From a checkpoint of a small transformer trained on Wikipedia.
Size: 8 layers, width 256, 2 heads of 64, MLP 1024 tanh GELU, vocabulary 2048, 5.92M parameters.
MLP neurons of a small language model. Each row is named by its layer, matrix (up: input weights) and neuron, and shows model dimensions 128-255. Each number is 500 + 25 x the weight over its row's rms, rounded and kept within 0 to 999. Numbers have three digits each.
A block is one neuron, or neurons of one layer that tend to fire together. After each block is what it responds to, as a language model described it from the Wikipedia text at the highest values.

L4.up30:471560521538499492511475483480508516494476484477534520518554482496483491523540504485488515493484482499519507526533513554511485471559454453451522509520510487499516507512465457470510511443485464496507525522471514483499514532482528489477525507540516535489539531458539535482506455532514543448488513469492503501526492525465492475541500515513496498505494463459488484504471552476468473465539
Predicate word onsets. The first piece of a verb or adverb right after a subject or auxiliary (can, was, will be, he), e.g. do, re(placed), po(tentially), es(pecially).

L5.up15:476533485511529500491506484466462524517516524495440493516474484511494527495500516459495476459450479504511501506464510468533471459513562443528531482529486545527465479526520514535502555529534499449511510501464459480479506508503499530492486502496489535542533520463472487475505550475477513483483518487466464512494529512541514553486506502532501538536495516553467513471502499492517464511507
L5.up26:455494491495552446520480499476453515471499515471508464535510503529517512491516517499560494498471519533529559490481476484515494520480428484470491501482483480522511499537520496497515509480482480494529505506476498558500514480546463496477494533513531484504515478566513461523475543503451520528467510490518438506505469516531508501509505558500510497476481477510492505523525493478482499475494
L5.up65:513448482477476485500499563550492507542468500476538470500455510508556480509441486478478494485448502473511511515491516505525505510487496478558510476507486478498530459522544534506485504504470494533472525475493463444504515497533511475501507476533475496484518487484491507487481495497496506496463512538497481460508481490539561509538525465523546505478498476497485529470504497547517469516524
L5.up73:502500490491479500539466495519534524464463490523479479509535508494574515507478500494486502507523501459526523476465532509514532507516479510493486504489495536511483479483458496506532538482475501506541514490424512508491518475504468478500499521496479523513532499477515474478500437483513475447505518564505512483498481523510504482523493526518503504546496456519515501509484492495492541504504
L5.up92:512538540486503483543505512487495481496435457480485481511465496504472512528531501467496513468479539478517535465507449531498528480489428469472489466502517505515504471516526512495478507476483540471510518467455457515486476476557542467528508505506497488503484499514490474511538524545549526525507494518483492489515468504521487522518554499481491463487497524516484518532524512474465455495540
L5.up97:521498511520452522446482496520494513454513460509485517531445481469514510563497494441523521503494530480538505519538494545515505482496446518519517512500488521491502471556490532551491493490543506470479510503474535531495438503499551499549532487511510496479466482500514474451505530500508517506501530508472466512522448510468559466490512466453454500472511504511480542495553479508499465522492
L5.up244:488501525503506503473539529488486485475485509464531524519494469483493517497524473507479469481495497467491534489487493512478488561479484500524546551450524502500486487494493517497545447472471508488504466496475463494448532510502475503500459491508500509458528458526511498511539489528518492473508530501497515511528467508506492517558514522485547473502484464477499456497512510490529496514507
L5.up260:488496468446457492521444517525481495466505500462476505537485522516459516506511495495486491499467552513476492461511501491502515498506465490517479465490458545495486454532493462527511472479514515454519538453456506510561523470477493506485518494510484518512513527491488499493517528508538503499552500529515515513505443539475490504509492508480455507466479553519484522557480506516464480463508
L5.up425:513506520527465468497527480540518480536467495500467544520436459503468532518505468462497517453470541503492481484493509460501492452471487465487440519492483538512503503513493499512510527489485477446505490501523496556524525488522524501504507487499499486494488483480491516490545542482524501486490550530517484502545498517476536470534490495485474504420547497520485488488450474470509536514496
L5.up477:491471530511487465481494498533503532522454481519529485494462480487516493441479490519478500501469533489523516543545504542522480496491495537473517467486509531509491502468446487476514506544514485513457475473463490486533456519513514513475502489565485508523465461486491497447496516530511476543515455510464491477488485539478508449546500491489489479510473560521444484514524532500494429488501
L5.up531:530506488472490533503503471488497549530518522490482442525477491491523493453555507523461502475495478461518528481499533516524496494508460473494479488533444503434502521534489473496497487510548530484498504508510494487518517516515494450463479497523466498477475434501481532521497500513477500470516481486517534509484527492516452482538522483488493466468477477479517483487545506527488528493503
L5.up566:525519481525450516500510522479483520512473503505520521519503510459511512533523493501499508448501497523528495512461465500514493520432518509508493507474512519529483461521475502503481530521520496476524504507500497536496529503536467487479502533530464489499526464483513531508482458505474516498454519521484512493467552536441466488508484482484482475464500526501514531479465512450509533527567
L5.up622:511472532529516502560473486514496466472438447523507486559502480485484465514500504512531546518485488481517468498505476509476489525527470469518483507483536462493486493513530477454523478511485537493506456493481464551515481508483538510534516506510535518488461523460489516501489493523459522481491532549464495488519475459493482476527534506541508482472469487484473498490523519494462476471488
L5.up690:453504464491521457543477473485458532505478530484473532528507514498536470536510479532512496511534481508492505490521490484472486504513521495538528540513494526520491489481477530494518480516527484523533527480482514535566512481496546502466541536521478521524444507536497465495510508522495556481501556522499540508527490484444501515504517492493478529494529501507467497531474485525483471531508
L5.up821:520521481501529488442496491522489532487442506514520480522476445519501530518533465499486474507495508536462513517510506510478500485527434488503477514481509481493484541519450473513505526522495533469491523509452451531490514546497538498531512494528497501438488506499493515493472527500497509480513529497508497520531490501446494444515500554548526481474489460509504502504558484495481508484524
L5.up953:510515479474491518524486463505481517469481507517486455496479494468484452519493508487553493464482487474513503523536506518589542526511538506507475493486486515492493501520478496520474524532503476536527514468481490512533504500559529509500540529472524545532469478494453499512471486477504487521464521509482516505549505503487504478544455513490551471490472523508517496504482506506498465507553
Slot before main verb. Fires on the position just before a main verb or participle, usually a space, adverb or auxiliary after was, has, is or who, such as has also, was initially, has been.

L3.up46:487469520554491465517515457485472482469492510481534567524487543502546507533482530507497510487500506533493504493500522483530475479490468492507490480521515494553491491522493473500534526497534423537509493507525565499495508523473527537499483485523456492460505499519489503521524506510514539510512528478505483537530489500506453495530501505497447475485489496521521505511505483526547439465467
L3.up615:479498470529527493530487488507470518518512515488481504510490495498500459485498520467549489442510507482485458541517446478490492494535505473515511492510451493481537503498475491486506488469467490510487497525500486476515549533533533488510517530500494478452472550512523469510480452498482464489495510474518532532486542547479496481476508482472494543472541505536508505504511504461476491490489
L3.up649:508504509471482498490473539519449495492444501506459452501514512539519525496504511488510498514493471496506535523520505529507494511474520479488503515426450523481503527503479527528567456498492474514474497481526491519557518500499514495480469532506543452509493495541490494493492547528450460545514489511519480543452510497456492485490540486509474534500488506556544524471544469471505487536533
L3.up751:491503509490503457499532513504481464502468550529461467484524533448488511510507477469487527468514464522467531504505532521503505524469491502476523480475460540488485527483536504519489470526480548488509517499448541499474518509516517523501542507510506459509521488494508491519505521507476503479501539477492494479470506491506484448478480474451509456462518535519499465500546505509477450534460
Paragraph-break newlines. Line-break tokens forming a blank line after a finished sentence, list or table, just before a new paragraph, == heading or | table row.

L3.up442:464495486552455479533486517521492518529522486550493469510455531506467504526550507465513533453449510518456507510492528539480500488488508504461470526491480501517509496514513505455520459539484493489515477477540503524506529521524531484482494581510466518513477506498524500529468491509466476539469485488504481507482474536445484507487508508522480503463508502484503520486513502513471476538500
L3.up834:549485468499494514479524494459517487492483506537443483474530477492550486496523522513453476466506599513483474515493470505515517504497502533452538495516460521505464504546507490480456487514501451483453501516506504520529486500463462484530480560476510522526515500461499514480488492493532512495511522473476499490524502514492541453491527499532496467511507500486508468502520482531494509510513
L3.up909:495525467484485492507531523517514448481476542475517491540473494517524485508528539549528516520443505511546529463499526492499505505493467509465466515528540531499465470479478527449479471497512451504470557469484497541522479503510552506508544516534476489499505501489526468496505493500516501540473470482525524466521486513499490477512525481502477479463488519501497522496487467513479499503510
L3.up927:468516495465495481524552453482471485515518478521447517521512523453530530517501499470498504505536483484472538471485494492474530523526512535473470482523520501489481456501473545482530478496526533510541509486496531527502493515476498499467476484503489516469469531466481498496460508485502514476537508529511520464540467521512510470527505548480507465490547478479518480518493520544528476535517
Auxiliary and copular verbs. Forms of be and have (was, is, be, has) right after a subject, as in "He was", "It is", "which was", in encyclopedic prose.

L4.up796:466465556520518482533439498482507461497506471485493558487535473546538496523530536478505465500537537541509505492452514470469495488541462504485525522490535486519524499502480486486505511498514515509536521513503513502455478489539489460513486512519526505515510498546487463481491462508485500512492496468468489517488521527500507515535472533469479487471534517547468533473491545482463459462490
Paragraph-break second newline. The second newline of a blank line ending a Wikipedia paragraph, before a heading or new paragraph; also word-start fragments like re-'re'leased, 'e'ating, 'e'valuate.

L5.up16:530519503485527475515529505527508474516451469491510524536464477476495470469445477445504443541510513535530489547507521513514490493475521533497470517491462500528537487487505480527456503505487489559487486463503506538493461542471452511509504501527524525526522533472531485501517560515479463460494516482498403498491469477534492505499480508519515537508465493559507508466532442495503457520531
L5.up40:493473527487504488441502514445478471509467474430496496482494488465517513488500470459513499505521549498478504476510497488516507495514511483484484537469501530451524493507495477521487521469460514481466513516502556517485480474533489541505477505486502521511501488478523509460507516451462472492486536486460461506495547495546507510541486448495484491489515507469561494518520504499522531528463
L5.up51:488533509504506466552487517517447510533490500541490531479492463484518443511487468464450477530515492506494537524515473507495518532553490484533558532496499471485489470503497499495500518523524511533472505472515528506478513506489505511484495498466501471547428487541542481504509513451465483501522530495503494487508499521507476484511530514508527486488565477504501514530512456483509524514480
L5.up251:492536506489466510521527519481515495490471520493535508482482526492499500521546483516524523509500463549489537508530515515481511478456484498531564483502485469489558524514494498529476525448522493495516477517474464544454495468494476499489522538460537454490494487506485444502448458515472501481496488470511517506506518460480491489539564493509498497506488500569462513534481489497517535494519
L5.up304:506493496516516486553528483508530533427512515510476519512513494490490494503467482457505490543532508537460518531493549469492517506494489463528491514468483546547486520516503512513532510491571494489521490508506507506512468506532495478470525482466521481491519484492485502456525474479467542475478490480469464534492504497506521507519454508494509523488536504509479537534538508469487509510484
L5.up388:479471515513520478457471540507517471518461501468512503478497506501499500490502533519502486494492505492473536511484463474489512537495485500507477572499514452465501506509465485467489511522544499493515496483514524518480495511527486479485488485478434558491520532485481481536526485512492502497478504486517487500524451497512497513527556508481484458491494477486469550465528482505527514551475
L5.up458:490447550502502458495513471519498504499494513546483532494488483488477519479486502481524440526477534490455494545482539511480542504538511491507479529499507511512466493503482545475514521492464491484479520507485433479530490492488487509528479488520515535489513524534496478496513514489518494545512567496464482456463504503472474523511476475485494483521503528517531474495504477472540503531504
L5.up499:468462472526486510549507500510512494513515481490502542505447511474511497515494484497479532522491491484475502526538511477522506544477478473505527475469523493509485504481509485495477462544498513493501554476442533518502495515516488470470461469497479512536525496530527512523516478477501510491506481476569523511459501520531488454513504494497517498483520515568503547500490469478498479490508
L5.up525:500457458509555474564540519490470488517462515485531535525467498502497516523525543520467481502474526502512524506467507478511520523510458492509499522508485501542484483484523506503496470465510509502538515505559448488463519495545462507485481531508498523510485498493517542469512541524478509514523512513459503485508501479476538465501496511496474521521525483522490485489504505501483500536462
L5.up628:503505509477504483469504509505479497475465491516431503529513500492495467465516528521464499472491490534534487492475484499469482500520510496500499513488473521534451506519554506546452476496479526504469509479501514477483506529506479559531456484494479482513512500524491485516462467451555505497473522530503509519487462474533477526472513544506484532481460486515516475476531530480500503513503
L5.up697:501553497499533495477502483525497497519503513544492521500504501506469506451482508467518537494507491503503499484505493525542497490478549472498471499494498542533506497525499516480486442495473498502482467499498584525459502487489429487473531519538546516515493497476538492429496509526443492504526497524492496478486511480437543469490546527477457506514510510516449538502513488523464516539521
L5.up703:511487495475520508499487473527547536551472492522540528541484501506493487513537517496512511523525460484505433504485503478510476492507489458483513502493497486488501529495477480506500442512489476494510484520540513462508519490492479501496484487492499517503462488538495488498509534445470487535482506478500507470514467527477486452518466521469517481494448497495504528486533479501553506476526
L5.up738:486502543495497464483520486520487525535507527511514501472491480456453521535490527497554502475480511521495562492528535503507489464510541504512484491510483493478490444489481513507521507525527542518531506513518471482497495490499472511440481510446524544555521522504476523513482550517502424516485514528504469502524490519502511539481508490477479494495500494503505469516515522474542519479477
L5.up790:520463518518502515519548491488494479484500528523519552533522518494513461559490505487500544466507522519509543529488438484503502497523505490540521501548542481462516525465499495473506515552510487528501493485522483545487544487536513518535508524517468499507455475484491499512475495488489474517484503537496514488502522504459465515501531551490516483519539520453518505491513497491519525488527
L5.up1000:488527497462518476484520520491549496509496467558481461523509495537528485499480486482483484491519538530517494502483503479512486476483522500511529516521500459514487525500492487508496474517517431504483493546498493479465523481488523516511514530466517522520505477506475441458473496509482463503487535490513509550522489516492511469491524515538511467516525479489517480512539464535556505532549
L5.up1017:461496453488536508472517483478533537519473480517534527472508441494523503478523429525514496492498513494542531516506485544500523492498519516457497488483508511515447527506515491514502521481503514461523543461502525512481478497456521462516526494457544483526489493479466534492517486465487536528492487505542490511504484537504508513487462465493488539508516498497521450486501519470460491475496
Paragraph-start line breaks. Line breaks just before a new paragraph or article body, especially after a title and short description line or a == Section == heading.